config.yaml
num_hidden_layers: 14
hidden_size: 448
num_attention_heads: 7
num_key_value_heads: 7
head_dim: 64
intermediate_size: 1344
vocab_size: 4511
hidden_act: "gelu"
norm: "layernorm"
norm_place: "pre"
norm_eps: 1e-05
positions: "rope"
rope_theta: 10000.0
rope_fraction: 0.25
qk_norm: true
attn_scale: 0.195
bias: "all"
tie_word_embeddings: false
parallel_block: true
init: "uniform"
init_std_qkv: 0.02
init_std_o: 0.02
init_std_up: 0.02
init_std_down: 0.0
optimizer: "adamw"
learning_rate: 0.00128
beta1: 0.9
beta2: 0.98
weight_decay: 0.14
lr_head: 0.00465
max_grad_norm: 1.0
warmup_steps: 575
schedule: "wsd"
decay_fraction: 0.66
decay_shape: "linear"
final_lr_fraction: 0.1
batch_tokens: [65536, 131072, 196608]
max_seq_len: 768
doc_mask: true
train_tokens: 697000000
max_steps: 5927
dataset: "wikipedia_en"
MLP neurons of a small language model. Each row is named by its layer, matrix (down: output weights) and neuron, and shows model dimensions 298-447. Each number is 128 + 24 x the weight over its row's rms, rounded and kept within 0 to 255. Numbers have three digits each.
A block is one neuron, or neurons of one layer that tend to fire together. After each block is what it responds to, as a language model described it from the Wikipedia text at the highest values.

L6.down17:097161155159145194103117152154108148107125120105156094127111132105129104126097131123112102105127150109122111137104152141160140141118193157138149140102132150127074144090102128120171123148142149185101131109137152154141086125126135224147148130147109112134132077128128133103129130105148127143116116117130062190085143108140142116145113098101151133167147133119120144121142055084141130128153080113118135129135091096183124125129108116149140136081096144113139
L6.down436:113118145134135116096171098151132152128107130131120116158147138097133162116109139144108103157129152137133072129128158164158117142152149144173149118121181133114080102140132104119167135117101153161103125091067193147105127136104122140129123118174105131121116099148143166142151115158085136133167110096112129104115146121125147110123135127174126070095125104095133110133119111092128106113151157089117097140175124149134075136106138100148143069093099114086097
L6.down516:133143128137118152132142122163119149156149106141106133122117120094153140095119136117116094134107138114149091128180156113155134143144112152164118146085094144107137098100164148135119158101152129130158149161115114106102096182085129038187121123149112132175141147109150120102107114103165134139096141123142103129124109093136088097132154169105093154125099152142179118111119184083098140139168137120134134124139134099155138138143116158150143125106093133166139
L6.down701:076175146134151148122118125117151144100105088109119156170144092173143124101117117068131097078168133126151128146111128138126107133113139164118149129136164112099120115118129144139128148161138152108109126116143107130121147109172155164134132108091145135156115159130084160090108083146091141113135130141135123115141146123092088135150148117098135091130126074156148155083148075157162117131068114137124087124200142066114162122154129147126088106122124155144125
L6.down763:108110128123145160156084134125115074155151150089122110148108083165124115129132083143098126135130145114140086147133122132128162104156152093125130126148129142124092150112163121133114108139122172114102139134118110168159104095151149215096136149098111124138102114162091132141112096129124121130120119125132132126138137130127109100107138124137120088127112092136102120193143128174166167124142137115145113097137138135154126182137165130094105112129090102134111
L6.down868:132185155133155124112124149154128186155144165148144137129120115145109166094100111125103121156109134156098162169154144137114121144084119083104143142100133172142117124134149140121158135137126137147136131132130127152107098128128137113144172127089126113118120094111117094101112121152089140115079132158100105087162156126130081124143117134118141151122152155115069112094153123089161136123129061140095169127131174135129139132149146133136108115151114123085139
L6.down871:105145106106118134128104124112152159145108102142166147072147129166169111156112102113128128116146123096097116122102152124112120157092097129128142131160161098164131099140110127175121137111130189169136103154123168120096126131154117096098163149144136162141148106112124133129153106155134107112187120052112103147140108116125161130163177150183138123108144152176115111095158140160106144144162133103160135106105145104134107138149137113115143126118163124078126
L6.down957:112130128108141126141103124121097098075135144146169114171104180092141104148165150087115122160168136117104140108086128123144143126132113124134154090091140124132127153074105097114147141137177113164151126124074123143138133125123167163157146142096087106120120130101123088123112158119131133135128121120106156107137130141098102135102151084115169094141113151123126122134121156152112148121144131140101137122115164138125143148123117118108103123173108150110127
Description: Short word-internal fragments inside multi-piece words, especially "ir" as in heiress, Emirates, requires, admiral, Peirce; also "art" in Starting and "as" in pleasure.

L6.down295:092099120103178113136139123150157138106148106101134126131108123113143115127128162066123148102127126109105150168149129154115132145138132137123115111116136102142125138132188101187160094108106123113131110135156126144157176139152161098123115174102140070093123121174125079103198154182134111084099138086118160126126147138120140103171095088116138159083145100110092095074080151143142172161119112111142114104131089137161145140122128142125092117104113081149083
L6.down300:137173178084141160152139112110165066151138089139152099135135147124113142126072128136121109134132104163113145101147141164054149129135179158127109118113164112149133094115049145106094102121145110133096154145138101077092119156104096057145122163118160157137145111146133139101081093139100130165131109135143092108183145151110127130107177098182105139106146124109131137121153117130132126140139135099101135161123112152108111113119121135103113132124157112154110
L6.down485:138156137138148117160093130133122156145145110092133130136150132102077109066155147110179111115126130162130149157135103140143153143103129160107144113150130101138139134077134158170171181104160125106098081139132163123107111173130116172127136131126128112116134156131141117139127092108160129132121117095121154146127099126151131136153128091152164155116122135088131106101133162101128151094104143169098112111141158110179126172055124110112144131134155117132108
L6.down621:141128097144128125138145117101174157111128134146103138096133133152124127074153149122094118119118136122162136199126096137089089123113105139139090144101124131115125124173101117100124136113137129053063101143174147093100098111129160045120154130118121101132122126101142137132162126136157155160171115153118137114135132157141093159104149106165111150127126133102121088093098143084153150122085152131151109130107131124119094153095126147134156109133081139136143
L6.down878:107115162132119089124123149126149077121120126117134148141147181077124136159157090137080149110173107137121137120143113124126125155163157128126109173104107101157152149126152145121113148146104153148103158134166163104128155120102121092116093111144129147095144190126161118154168119113157106152129178167108080126084132132105144084157119153111108134131121143123144092144114115155076102092130127157133108116177118131104094129132162085146144183141195080102168
L6.down918:119107128071100092153140113154107091122130112178089116137116172138144078158100137150184125122094082110155158195135120145121135104134156118163146111135140105134109098137166166134120174127106101122142114105156131102115091119090106147142101153138079128126112139148077153109095116095141168123129095159163140129130129145118093140134153128119114142106127081127140090060132100126116158092112109116124123167159122123139154132130109136115156178180128132117102
L6.down1062:124102137123108088125140101136149146152118157118137157141123112168177144100149121111117114123120105139134148140159146100142097153110120132111138103155113102139135131103142152148108134117128158113134099105148119152141067152108094141115067136102133090097176140112132109107159129096158146167147154091120173173129104111126140133146100133140119133125183137057114101122121149097126156140102092083120142103142102157156143145107121147143172128122150150161108
L6.down1241:155153153143139139166129122172152141149145102093183086154108141120102139133079143130121152131123124164132152149123122124096115144075128096166135138091138141143093139122103151157163115130165126134161112098119120122121100161127102115127100092088116145102102115146115134122101080115187120112145113138096164114148136121113108200120158112161132147104128098142149096117106131112127135124136119099127121094129143129173083176105103102125133083133076099126155
Description: Number words spelled in prose, usually on a mid-word piece (eighte-en, n-in-th, thir-ty, hund-red), plus some digit numerals before a unit.

L6.down51:137097102102139102129160125182122136112106134152115146157126107161088119135165166092142152151120135091145132093155135138151146126097172122078124106132116093129093123131138130147154137125132135066109147131089134132168122113117109132075140175144123136139137161094143117101114157134116153146168126132092123176112132150116105132165120104157111122107147082134152159122146114118139127154108130119168185125143145155129133150133131146149144141131146124124082
L6.down194:159105137098132117115081152132121160141083159136121113122145100139095111146129105123141130130165136093151086106173139084100149128168133119083146055150121130144114113158127155124152159152142126076131118137113121124134160110158127139119117094101107119129146124104148158130125113114163138130142126147141150125118143112135108157136143127106152140119129095128109098127135090129155150098100082148092132142172158146139181113112118167113139137088137147180126
L6.down238:137137107125155119149134087115140143159112126147088154089138151117118105146125175087103151112142127156116074133128121128150111110142118139139152126127114092143094118106162156159160151091113142081172081130086169124148154153107107092128153134108095109141112116113125140096154068142134098132114147114151128140127144114123105147125156168094112168107119047166140089120125094099161123146120143098086121110127135133139114179109137149123129124088105138096113
L6.down454:173115137121126154160154153126099143170076172116128143108163139133096121106086171097121125154134119137089128148130098119064168097154136113137151112108120149151115098104147144118136158156141136096128114125154140117185112099153113182070082102129120143145132134126087135117081105138136137123121117150132127164116094118088139107131153150160163137114170111069159086155106139136164100112059135153107120141126128179178129098111149177103151144131108112126110
L6.down1068:159117151116101137175124125123124104167122118172139116117115148142121149112158109093108132108131128143071131111149092114128125144142113102108128114117131162142110113169139127130134164137173124125126143112160165129122127121127108163168104136132144143140127110110121098163116084169160124126117130109139110099102101106108137116171119159122173159121102138102123121152107094095117120151134121114130124173127114179100160115152153072064114088164112135125118
L6.down1089:172152130097119103164120130148110112113132151128132079149114145126106114138144149166125092163101107122125125147107152157144131121140166128143110089100101109128150112126136126130151108103107144081137135101106129066107147167136135036150129105137153104166073117133146127157084112138128145107121078083133127159112125161094143133118105184116155142122107111133182087132134162150139133141108167125129115110102134132118132148181145092124113178167106152145101
L6.down1158:088130147124141071156174095159128108154123148166110112163118122125152128115159132090138112073176123121102140129144133148152146103122148140121136095100099079139129116108103118115115142152158166113159096145091146102099162134160124169159117154190125098159145146068138153102123125105143117097126132154139113112094122130125123110147118126129104121174176149132134138126140132100118104123132135110142182086125117126134102098117162179123107105094157129110118
L6.down1315:109130145102119127173106122148123116090119122130124131126095157114068113155135119158149110128115089141105113126106157197130113156097158138123116131135139119133132095107092096129152123131152122123109139138145122096073159151121151086158169164151133099146128158112154136127118151127089129099134094097114118136129122116160147150116130126168093163144138124140119136102144129128143132141134124143147139139114165139093105130136157119140108134142125135130094
Description: The preposition "in" (sometimes "of", "out", "In") opening a phrase, strongest when it follows "and", "but" or "that", as in "and in late April", "that in having".

L3.down153:109162120144074157154124062127155127184095151184137128168125143141078085117093108096126115149145126096131144190147155116131125116152138146126085124115170096142129143171120126134145155090142140126143097147181099174121119146154127177117154151116113141125128121142135154103115115136092114100112089144107132149139136099138119150132132154127135086135116108122089097095126091107142136140090141100134136160123118096135114143150130150153123131114118109093113
L3.down631:143170112140092104107130166094102113110094144111183110148113151136146110137109118097136121096117125127120191150110150128152124126112120139139104147101111133148142124149110114106098137146101155161146092156156134120124132098138130161147130124112134122133119115155136142130094117108100121164122100084124119130078153142130117146132125106131135152074109125178159154119148142114147104119140076093086089109121152157115130101089138158189083109116093151158140
Description: Second or later subword pieces finishing a common word split after a leading vowel or short stem, e.g. o|ur, oce|an, O|ak|land, diffic|ult, Ro|le.

L3.down48:148126117128150165109109129168084095161122104126082148097123122170126145133098124079116164125146131117136155137143113103156158117050118101157087147123139089147131104181137080176133138134140082131144102099164112133108127146156135175146104162118103065111154155162137148099114113140124132126091127151112107082137152126152125139119127084130118115137167142157138133089163142147163140144138165158166159114151109120184145078072102112120123088146167152153138
L3.down420:099116124137103136125099085183137146092142151117128164102156132197152153161113171164134103124117153135113099179132131104104161113138144091127149143119127152152091145109158111123134114129132108122087145106156150133106149109164163122142119116121105119153166107148164117197104153137118139119116197144105146126148168152104114100128148133111118128098112145119133137167114130129096152133139139110141132130147123110109154111127136159146114140129092119101100
Description: Mostly the word as after a verb or comma (released as, established as, as well), plus with; also word-internal s/as after a capital (I-s-lamic, C-as-imir).

L6.down369:121105122137096118134092111142147121112166157145121170128131124157175165152112123132151117128125111126066100144124159171136087104104126135098165146116131130139119126134118122113137113146122142142143123128096147144125152134102157134117140099156137112144114127133127152130137102115112156119119100140119130104139166104146154141096105104144117170114192093181149090151093152128137114127115110115125165147136097162164118096167117107165127162109147101110135
L6.down758:128138103133131089163092120073106159159089130125129135144092154122134119092147175120117138155070128132115146127159106133151122131144157101134102151158100105155121132134163114131123158160078137096097102092130116148136120158119126193170131174142113126163114162129079141136109189142120129123132115160091117166084150113166139157128145102116137112126122105117119146127122116121160117141109132127167132141086150138155144111147122168127128125154154165154132
L6.down797:122145131154119131158129155136155136124079105103150103137149114133106139129128158115135143120148121124101104136102143157124103121101155119122157106119116101162110132100112105141195134151124112159179183122137124121120130147125124159100173132122143128099139179062109121105166121140093155121143151135103122133159125096102166135147186132154132160127141142132140126136129095127151127112122140115098091162105114110149095100117132155109117127141109119145112
L6.down943:100132101077158129172140144165134123173108154127140102186100099125096135137114110121143135160133113138107124132108133164141172136078136133152122151134160140107146193129192141132115070129151128154131113166125137156146153142120114059129138156145141110130124116146178131134076125130141112134137088139137177120128119121185123146107118135158144116151123156131156127145128159163130128119124079150097120132080155113153135145145140073147121149175123131077148
L6.down1188:128085123096095165103089152142129128105099150107164124151161140109145171107123087133067138103108177115104120099138158110157104131123093141144116087147151130127153158128143135107110116138172138146145132175113136139131129138144147158104114119094105126101140099120148133127167143185118133145134151162095185104164155141128183137163106142109121134094155149077129113126093131135096136103152129105114193110151092090133084099113080117114137141150117173086164
L6.down1248:136142161122129096136139155141108132094145127110142093165145141127179124122149142147134112135074104079134114111119149131135109153125145135165111163109128132119138080111131142080162131152132122105115145149124128125093116142127148179159135105117143112088167103132082141103102118136117118131170132137144101141142153085135150122111128126172122110127169092152145143163115154165184099144152164146148119136141104144149093174110124123129097142103161118103149
L6.down1285:150096094121102152129101103110151110139152116140097132144105112180111101118105136099136150124129120084126118133143118109166120178101193125125157192149126115126123076126078066119101141135154143134117143124163134154122191131150127118107104123129140110135125142093128155143150101138079085115115112123124121098149109121161160119155138090133135179164141113144129086147129120129100120102132163142111083109114141111135135119114119124155128118128129110112076
L6.down1287:176156146138122109113100142127134136152125120101140121120125137129143111161098142097132134093121105143128136141126125131159121108073207137159124166137105096141138123112132122149195159101107159105131140158123199143139110144092139138127161103101173112144111120150155137124152108131141158131135152056141087117107139119112139115166135124133152134113111147113153126165129128133120143124171086127120115171102126126105110161123079111135123127107168127183141
Description: "with" opening an attached clause after a comma and a finished statement, e.g. "in 2025, with the lineup…"; occasionally "under", "to", or Wikipedia table cells.

L10.down96:144121125089132151119104156115210196138121119153135102111122117147110118149139135163113166133133153133090165128125117109128114131078142129131096148126136133139115142147133097100161120114165179101128153148150132126132158106110161163196145104175159079127189138132133133122136183144102158129140107102078109151128124100130152113166097119155115126122117098136105116124164161196125155128141136132093117116085104113102100163149140080103136145128094157112139
L10.down167:126094141124121132109117173160152140128120138106136096121131148137079147144120143109145138149114070156130112161140117109171090106112163136098122120129110141119077123146122111089114113110143126069143102141172110112124107106123179030142159142117134134149123086160123151145122168135192158116137101167133145135124148095096112154143101156104116084117127132138197140148127110170123141105135128106139143112105144129121108085127174117119101098159152167120133
L10.down530:153106105126126110141145155117146181126118138139128100143086109182111109105151115101131111087112131122119166110122128138118148141109119110134127126099145073146090162173127121102129177173171106098110111121154130070129062130157171143082147100129114112131143161162101113124144107137141155107128172156174135161091125152182116151125115100122140081132155127146165133110100121106140129102092115129162100103090092141127115137150176122145108116132160172085146
L10.down1260:146138169138119091079107082105146081115127088127132157133124165090163183129115090123154125138121133122137111104141080134102098130117129193102134122121104078089166121125116159170172069124126126111120091086148120120126146121125133084092119132121151107133102164093124152143108126122129177152139123153113147148145127115138120130152123139151110118110177108099133150164100132108124178126149113153116130117090061106127106128129119153143154130119105134153164
Description: Digit or decimal pieces partway through a number giving a measurement or amount, e.g. area 65.79 sqmi, 50 mm, $315,000.

L3.down1026:144097123134120104153109108126124150180146143105152113143104113108104122118116157112144169149109150162111153159142104176109141088127128129145127124102137125165112110128133105119097122151141109141149142149129124122130117172113106113114148112079126150094107158135117128098173105144145118114098118096124124135155140172151174097145126067137131115108142106104088097105123139089138134106104103118148102159106116147104108164120140104109171118069132115139108
L3.down1164:105079108155133124132145106122111116154111111107094121110130136160087114171135167112130092148108138142103121185141095181104097107116138160147130133130105150141145136110120150112118128147130121085096108169111090120151111148140123097081118105085123075104146124132114177112124101140150145149143127130125104162129100148159111114106156126180160153102110103126089129167116129136113134079133138107144146143147135183145137129100185150138160156110114115107104
Description: Spelled-out numbers and quantity words counting nouns, often the second piece of a split word (n-ine, T-en, Th-ree), plus several, few, numerous.

L10.down532:117166144105133173149142141129094114149108121119121118157159127105154125098105091127139096121132152129086126147102098182109157116127107114110138104147131114108095160120095111149085108161117163141115089123145136112159164122129113098169099077143110088182175129130137131122129113150105154092152121101130174129124087187098154162115132179119151138102121089141103116120136149106126134155155136124146156144163171147123125145102146066133102152159090106102130
L10.down745:104168131126130137120138115141163145079105159117102104136169153123174155092143123155110114118139141169119132097124099100124147114132131109151114131079152102106154094084093146144119135113117113116164095160102135131166145147134123187118088100055127123120134134126138147133134107094178169186112145143160135143104154143104168152147131144127172110136113110132145160124130099065158093133140101100127131107128091123102122189119103139137140149158072123129171
L10.down762:162130129110124139118110099094129131097082138112115130150134157150128134142131134112145120155164124111170119133154149123140057126175146159146123106161150143140114096138099099124115172113118154112126179107161139142113124122124216114131143052091130124117145141185148164125152117177125136148133164173145092122158135130122101165141157120130162112114152098145109108183117102100127173127154092102135142131145134100143173144175113100110109119127100142091120
L10.down784:129096125139153161115160152114169162143132133135131121138122115104158101082133161165127151141107154105093124087140133152134126129108084172133145145098145138144119113125113157177142117160097107114100122137135096147125142128091182073152171116115194118142143145132112201116133132111126140138129090140145134115126094079144117098182123106100092150132146135100153088139106163117160104136119137128193102111126116144106151093144130128163118122114188083172141
Description: Short vowel-plus-consonant word pieces right after an opening fragment such as he, W, de: he-at, le-af, de-ep, W-at-son, He-id-ler. Some whole short words like light, short and set also fire it.

L10.down76:092173126142088139099141124125148132152127117106167118143127103104129148131122128131112145140181163145152134141131111143139177136152160129108153071081075150136132140147165107122125113106120132112158107090130114075136138076094109134094169116149112097162115145148143145129167153155121196112148117142113115152176165084124108117144101094124143122154149126166127136116097150108114140114102094111096139099148131138136121103156157135125125155143136148138188
L10.down157:120133078112169107133127134157118131136130148121114128107137142130107100077106096105156128120100104131094157133121118097148084126157164114124167158142178130084112125122121132116158139110167108150126122088138144168100122143119115186129059105119152104105160121113119100117139114102131145139153133086159151132107099163170103124126117149096110175125108132136113125099117133132205114124142173117138129120139119182135106118120139116099130105153110125143094
L10.down184:132082148099083148150121110113116096169132159170099111112138127139136170124136098145131128135116128161142104151136123140118140133113134153164137166118118141187144153096118115126096088146141122102140149144163138082128157128142135064112180143109116146145135113159124146120147097131152146131129107099111180176119116113111098170087142113130154102134138111128106142123118146125123117126136087132136143131126090162155109166109119124138162202086138142112170
L10.down443:116143066092141091057094142130169155130118131115165114138120146079155126116148141095088145106118165129123150157159102131147137124124130163117090141140104110112147123123091130093131169175077121116084122152143121130098104103139085216127102107095122154131086144113172098153119094077149168139101112080141099161144120092151122127140153134118084142139113133143097128107148139114116153155141131119101138161163131124102150090115116125082162139158157129166162
Description: First-name tokens or word pieces at the start of a person's full name, mostly in tables, rosters and cast lists, such as Jon, Ivan, Georges, Julio.

L10.down332:132140144116135132132132130136122168130126111083089111101107118103148113131162132148116160132114141153102150155142101135141099154119122094167133164103155112116134116133108136138135138139136139092160111166150083097140162149115114158128131133131132100120155123153140138123100128090137112102139146143145164139146120158092116171167167138142124168167089139139106118113115133142117126145110156140133094112125152128135119114116114154140096141165130121114122
L10.down815:141134149105126148161142139127155124131117143115120137161099117120172147133125179160121124155139128160094138123149161106119115116142104117090088111125122149092122107123121126151112121130116105097091118122117118148134170106133119163106146134101118169126109108141103153092109154177147132107114165078134141107091130139144140079079156125121172114105117094107120117167125095186156089134105129119111120127120108128170181122128128146145175108124133157173083
L10.down840:115149144116093138096117171090141124131113183120152134087139133154109160168155144105124094116140156113089153119128159136134121158136132085162136163097132173129118182111154135119148149151158104162096127111114144115139113133127125220171095095136145118182110112122115141150123146148143119153143103180120149102087102114143116150129138179153128101098107109137118128179138128139135093120118149121148160127111101152128149155142154110144086123138057133091159
L10.down894:126132129119138121141122152136109133114083155113119165095148073112084144120154135163146153149136147134136136117126141142138168129112133126135158106122113085102088148138113136151079102148097123121168101124145145118147158118089079190117131142116118135167126154108109117156170134125132196173124155156093138151079117137123113140139163151130144170079145140127147081083131088115133152159139130100105155132149144109113125114145131080124139119131140123116149
Description: Fires on word-internal fragments right after a word's first piece, as in b-ene-fits, st-re-ets, gun-sh-ot, and on blank cells in election-result tables.

L10.down247:138144143184117094142119112127120136122115153094101118124122147094116106112152145143133134161117136133141078116166144150148154108174157147114180148123121182138167092130128081119138133113085118119076169138110134126134091129099129164149124115147180120146105127186109104093118136109101105146136138134116112154090132136108076144082100136137147112133139097144134129169121120144163155117151143144119123149139130118108115066098140107170130155128161147104079
L10.down469:084132146129105120146122106128135146104160153076137122114133146117081099130117166139132158095109113119122090172160147131131097150107093133133118096133084124118138142156139089127170116133105133148128146124116117085101148132128098112197131119155127137143149142146114169127179117113131110138143138123145163157183137129106131111094121123123133123147134155173173120135101132131137123105127125155133145154120133096142129112107129105148104127117112143144112
L10.down558:127125120143122187101124170105137157130108125111118097147134146126151184124113161119147132118117127163140114095104168140117157120143145091110084136096146152108173139103137090130121124120143083147139164136107122112085115108123141194102103124090157070096138183125182145130148113138108149126101164110140163111128099165166111131066090155127120153126148171120114130129099100094128142166126111128122154110122138110165103142158179131157129131108130133124112
L10.down653:131166118103137134159094134134109150105116113094155133137130125088124154167128142104127076123132099103154152146104114143111122128140165133128166080123140131112182124127176133131132120171143105120138152116158117140134114131122122135155129129149128166133127111159164136114129156104134139125145141112170113156131148169110109099146126175088145172111160160170150124149145127126140125111126119105133120122184086093126132099142136109090123137089151094115122
Description: Tokens inside phrases that link a cause, reason or concession to an outcome, such as due to, led to, caused, despite the, sparked by, following.

L3.down54:124142187128153164172137141162163145115114162097103101092140132179073151131144116108137101110102130140146151146137094191136094119137146149127139110141138156121131159159133101101111123169080136139140108124124127136114095104126099156120137175120136094124132097132082170134097128178134115085140142170107132140084137140116133119126079120123132116144120117155144123120146133117111113127143135157114137153103117065135090147178110114170111129115157116109150
L3.down436:171113142150153168103153162119147167162051109140143099153118126145113162127142153117135127108121095120112127127141138163127163128117097149117190106131124088149132118162153136166192143133126083112156138092126114113163181139129116104141166151125104172106156153093182107141104098136083120138136155135134146135116072138091107144113082128096174121086103086151135103102150137124155112123127099128155074139102161095131135136149109105157112146135105102119128
Description: Short opening fragments of words split into several tokens, often right after a quote mark, hyphen or bracket: n(amed), sp(ends), s(in), be(at).

L3.down309:149158156119118096117103122108174137127125114091113112122118132147144170173126122107144183111117059138160158120137134115124098101140134113141141098142171132149110126130134110145109103051138117170129109101106106178110144129153145169133083126112138139131126115150133134128131121131116102097096132145121162105114145148128066125116138145146092148112106159126089120161150123154119160135106146133134152143130153166102138123104096145142100143088148143178124
L3.down1288:109120149155095145097119108091112136159124157104113174130132086132152127157109109170107127108102142128130180144062139104103088102136120088148104111107154193147136109172131100148137183090096126129131089149096105132121144133145132169084184159128127170140116130110113131163114139096136165117095128162127129128157113133139143116122119158102104106124087109111118126104148092157117140122171118160149121118122139158147121156124151097144154087089178124135103
Description: Second word-piece of a split word, usually a foreign proper name after a short capitalized start, such as Y-am-aguchi, Tok-y-o, Ah-med, Ken-y-a.

L6.down135:122089112122137159139125113118149112083143133138117108099113135146095097146126142100123164152136103123131071119113109178124127161149078096120085148132139138147163113082150152135143121143144106130132137132112125146144126127149141149103191127104105111132150152100122156132102138101117125180113162121146145127121115098106154134089130159129148131199168163127110151129130094177120108150111120161120124111130150143114151203123088132142103182131108131100094
L6.down174:150097155101110113106147134156091134110115137082121161145124135135136171152139133121140135152096104138149107122141137132132111101134141106131174162096131101139157115138189131150074095092122124195163103118177151167116162094126112092131112150179111146125074100134140124140141151096100113115135143146104124110146116097144111121169119123102139128106099104119169090142075126136101083114151134120156080132100122147138131129223152145143106114144129127159106
L6.down403:134146164122086131117126147128110135116156124082107158128154145139167140097133108114116101061118166124117147161125170096122121138138073151092123092145131160150150114139130169126120151163116084140130130164148174121168103136149066080089099118137139164154143107171120120157112128152141134129122087086062126143110134090129114097128145141131143108114105091157148142101115109161076121161146111142106097125098081114121141104104180155163133133127158155155186
L6.down450:165165127129107086132122120114121093108122138108132145121103154121041075123117155093146108147104139089152131145149124183130117074107151132111157153160119143092071134137099122155123147100126113157119136178096116119174096117148083209168133143105147120099104120097110155126126128135137164130107140163136120177098132143098125086115135164140099070182168152161123136127075133157153143114152140134109122098120120135146137150136090156132093118089084144106117
L6.down580:129084124147115079169138121100107106125137136150152096176106151095115132095112148086147116129134158119099124117116112140137108084117133084115071103126131124109183119150146098106147162168123142131129124142155133092148160134073101103147125116107107144124163171129138103070107130138121144109117122099122087144136110143119136100130146089131074085066123141138171168143170120141129148135108161149121161110174102142147093074107162157172130165124133146150108
L6.down700:143146149119147154127130125107129131099158143136092105114143123140106105155188108148113136170145092120115095120112134134110112100105130141129140121144137122173126115128116136158108088138109103130152102162116129115132168108169128101125150181118145124117120100077125160179105165144124103169144155127111144116133120126115111166131150155162122172180132123133122118159113154144142089109140116142121117145126170120150164192164156107101151129116112107130129
L6.down996:145154100114084094153132132151123142133120069092102125182148165119165121142092130139114096086147116110144192159162100122089116101125138116134133104103139124099129148115124141190130138107129135155145090120197135150110167117125112073092078128174150162181145114115154119151123094151151073113115158097131088117114127142095130103114116119099118102128138111111163127145118120142108134130138127109132065098110127122097102096155150137145140104159163110159129
L6.down1268:115142129152154131153114144103113112087181147123114115131141124138113119160167132153148146137145127113159073121125160147115112123153095107109142141118115124184145139125098135162090119146135073137123139126173136125138129117118169159113140139142099089100164119099122157128107114119107180170124121145154100121103146095123115157136127113139142129137159150089148175171156123127115104136118146170137118140174152164136138132159155138144135174128126092159113
Description: Month names opening a date, often after "on", a comma or a table bar (June 14, On January 10), and first pieces of proper names (Har-vard, Har-ry, Jun-tao).

L3.down130:135125132113109144131062124103145119126142137109108103140177122129085119149097128119158129121150114157131123145196138102126157091141130099141139106123108166147133147126104105087081156148150121104095170189150181119114106104141124206115158132143179154114095090102114173126108115115111111133152140181148159115105143118099137123140097140109126169144104159125123074160135119138187098104117128106140140105151153144168109109085130132115131178139160152104152
L3.down733:141143105109099140149118100114107125134160106147145139126170115144141122161109138165113090097142077127106155127116154126105167143157137117110106119135121153145113121100107151075132131151160120064108173171098136096118174126138114119157152137137126158152120126098098134150101129122129101147117133133155140142143126122099081097109151136155142114120124133141141114130144140116132115114134137091099159111129164139143127090125130130110111147128141147106153
Description: Commas or prepositions right after a place or location phrase, expecting a state, region or further place, as in Rochester, Minnesota.

L6.down316:172140162094150131141124135101143125108125143159137113099110124097105105130157168147161155153101119122128091145143165156059151171138091102123123132115136111154112081134164145120097126128191092187191129135155139116124177090152071081158105175129104093120115117126098156127099078146138146166151130126131131134122150152084141164112096178126151142138108085140140108137147151100119152122110150112134143145100124147108136131116133144145129142110116168097123
L6.down356:166106162111132122151106146147185096126117121127098104152102112111159120182138134162100169154139131140151128102099154137135120124148111102143119148123126106084104121144139131099152103132139142155145153115128149090144122126143128128135140101108108118130138120165160113135146140139145127093160152138096121141139114159106093142086096120104142097098112181120154151168136069120120082149138153131132105130157142147144072155153105119109156131122119175086109
L6.down398:170147110109163180103168148148158139111120135148068124118108162141141133117151116094132132144099165127130133167126137126133091126163132129073089131115123128105158099119132090129136154071122151074139087103164109148124145132120152064093144176113138132148134136152116124142109089093105151119161114101150115163115144142145117119122134098121118115079173114143097134117106149132115166138081146129165113136161199126142106105122136133103129117118131119098156
L6.down596:161113110112133124097120195157140159090127140114138152108147132164125136147143113116113082112157140143128157135139127044078133132111152122145132131121159103117103170143131114126109160115131123149153135119159147122130126089114085138158103115174153109129089128128137103138111127125145089140109140113133066072146119184156143111122109165144156149114156145097127162125175156146145167131155104143118153132107137167163102093169136093111112123108105103061176
L6.down815:102135147133121107105147118128194135106149076130091083154121143148146120123119162144068104128171080127159084120111103149144122148108127131107158108125123148074178137188147120105122136129110118123090174176123091110092177089133107088118111140167172112193148169116155111138160110099167103118063144121110121182118110139092099143127158143132107082165143114102087148148134115163160097139141103141165146155110125130155117107153092090146146123130123108146135
L6.down892:169102166125150096118123151149126093078142092173105122120100147117149123098151186136139107067132138109123065122067175163128141160114144167119141130165117126126137179138123152094162155131125120123107068150091130111154170088143166108111148155122106086093092121138153092112139113113096108113124125095122097166133131124149122102112054126152135138124084089144130133122118126127139171120099110139127135159146150078131134106121167144125100124100140148114137
L6.down1015:154126089129133119119108085144119124133109099130156127124152130095103149092149159081123136102138144104097115143118092145125141135101179100131114131139133072134114146127128140113162124139112126101148129105094134121089130156127145085160093123169130120108170164120128158130120147121148098109106139118137089173102111136153140157152159112087126110123157112077140123135100101131122137109100153124156108085132180096153120130122087145135123124135125153168128
L6.down1153:125103171135110118137147093098134121129115131104121145123128161083126107118134185130073127081147159107089112123103144151139105161120096094132135088085120135112123136134048156138128125115149103134113140139115100114143145126134111082164099108110105160140086130134115133117105155150121118134144133106100126147137091130143133140119110107136151143162128089135134118143138097120179115129095116142110184134175070106162130145129220107139095119128151148144121
Description: Word-internal fragments right after an initial s or p piece mid-word, as in fres|h, s|q mi, s|um, pers|u|aded, wingsp|an, with some short function words such as not, of.

L10.down550:085125088118096151130111134101108128160136160157130177133133108105136091138153175174137133121106144102134119077110155110132146101133132108096115098118110138118131098148120130120151116087169130161190140145137086138127128095110140044116142156096159084138170134163107145142132142158137164145104110173103128070135130167139155188139125139145125133100162124153098164097173165114087145131148138144124153124099124095103111129122198138120124186132106108123094
L10.down1105:167172145098090091063124117180128115116158170105123104125129177117156137109171118089118139130144124100150132128125158108081111105138079110125108113085126150124128122117123115126105162095120148158115142100105133115163133092161092115132063079123139115138091112118086111178136086088068169120110192113118156175103133107142115111147159155110179103176149129118145133151099139153064157124153126115116159096115143151133136086101116144135171146120136097136061
L10.down1128:094117096118147154140150119120098115136101157140132113131144144095128124124115125122136110142131098154116151089151125122115162126108109106123100107097156158126133113147136147117120116127125092065135140074167109137118108064177125097105103125119106113148111114177094129113095115129171105099141143161157117135103132105119158139130104138144129156108145130140164148142103155139146140139137144120169142148155143173116111098116140102124174180125122128115112
L10.down1157:110130125169122133134098088146146112129083146134113142149113123070145129114118114140142103139143160095132127142140127095109133158116125114109116117136133126122186096163147162115107164096136142141117146128091113132118107121149086156107138119136126136176110126127088131123106104135135096147165141143193114097123151135125133132155115144146154125142129121099115116088143159145179151154102163092072126152152163165120146109097132166088104134138145124085127
Description: Tokens immediately preceding a year number, such as in, to, until, month names, day numbers, and table separators in dates and date ranges.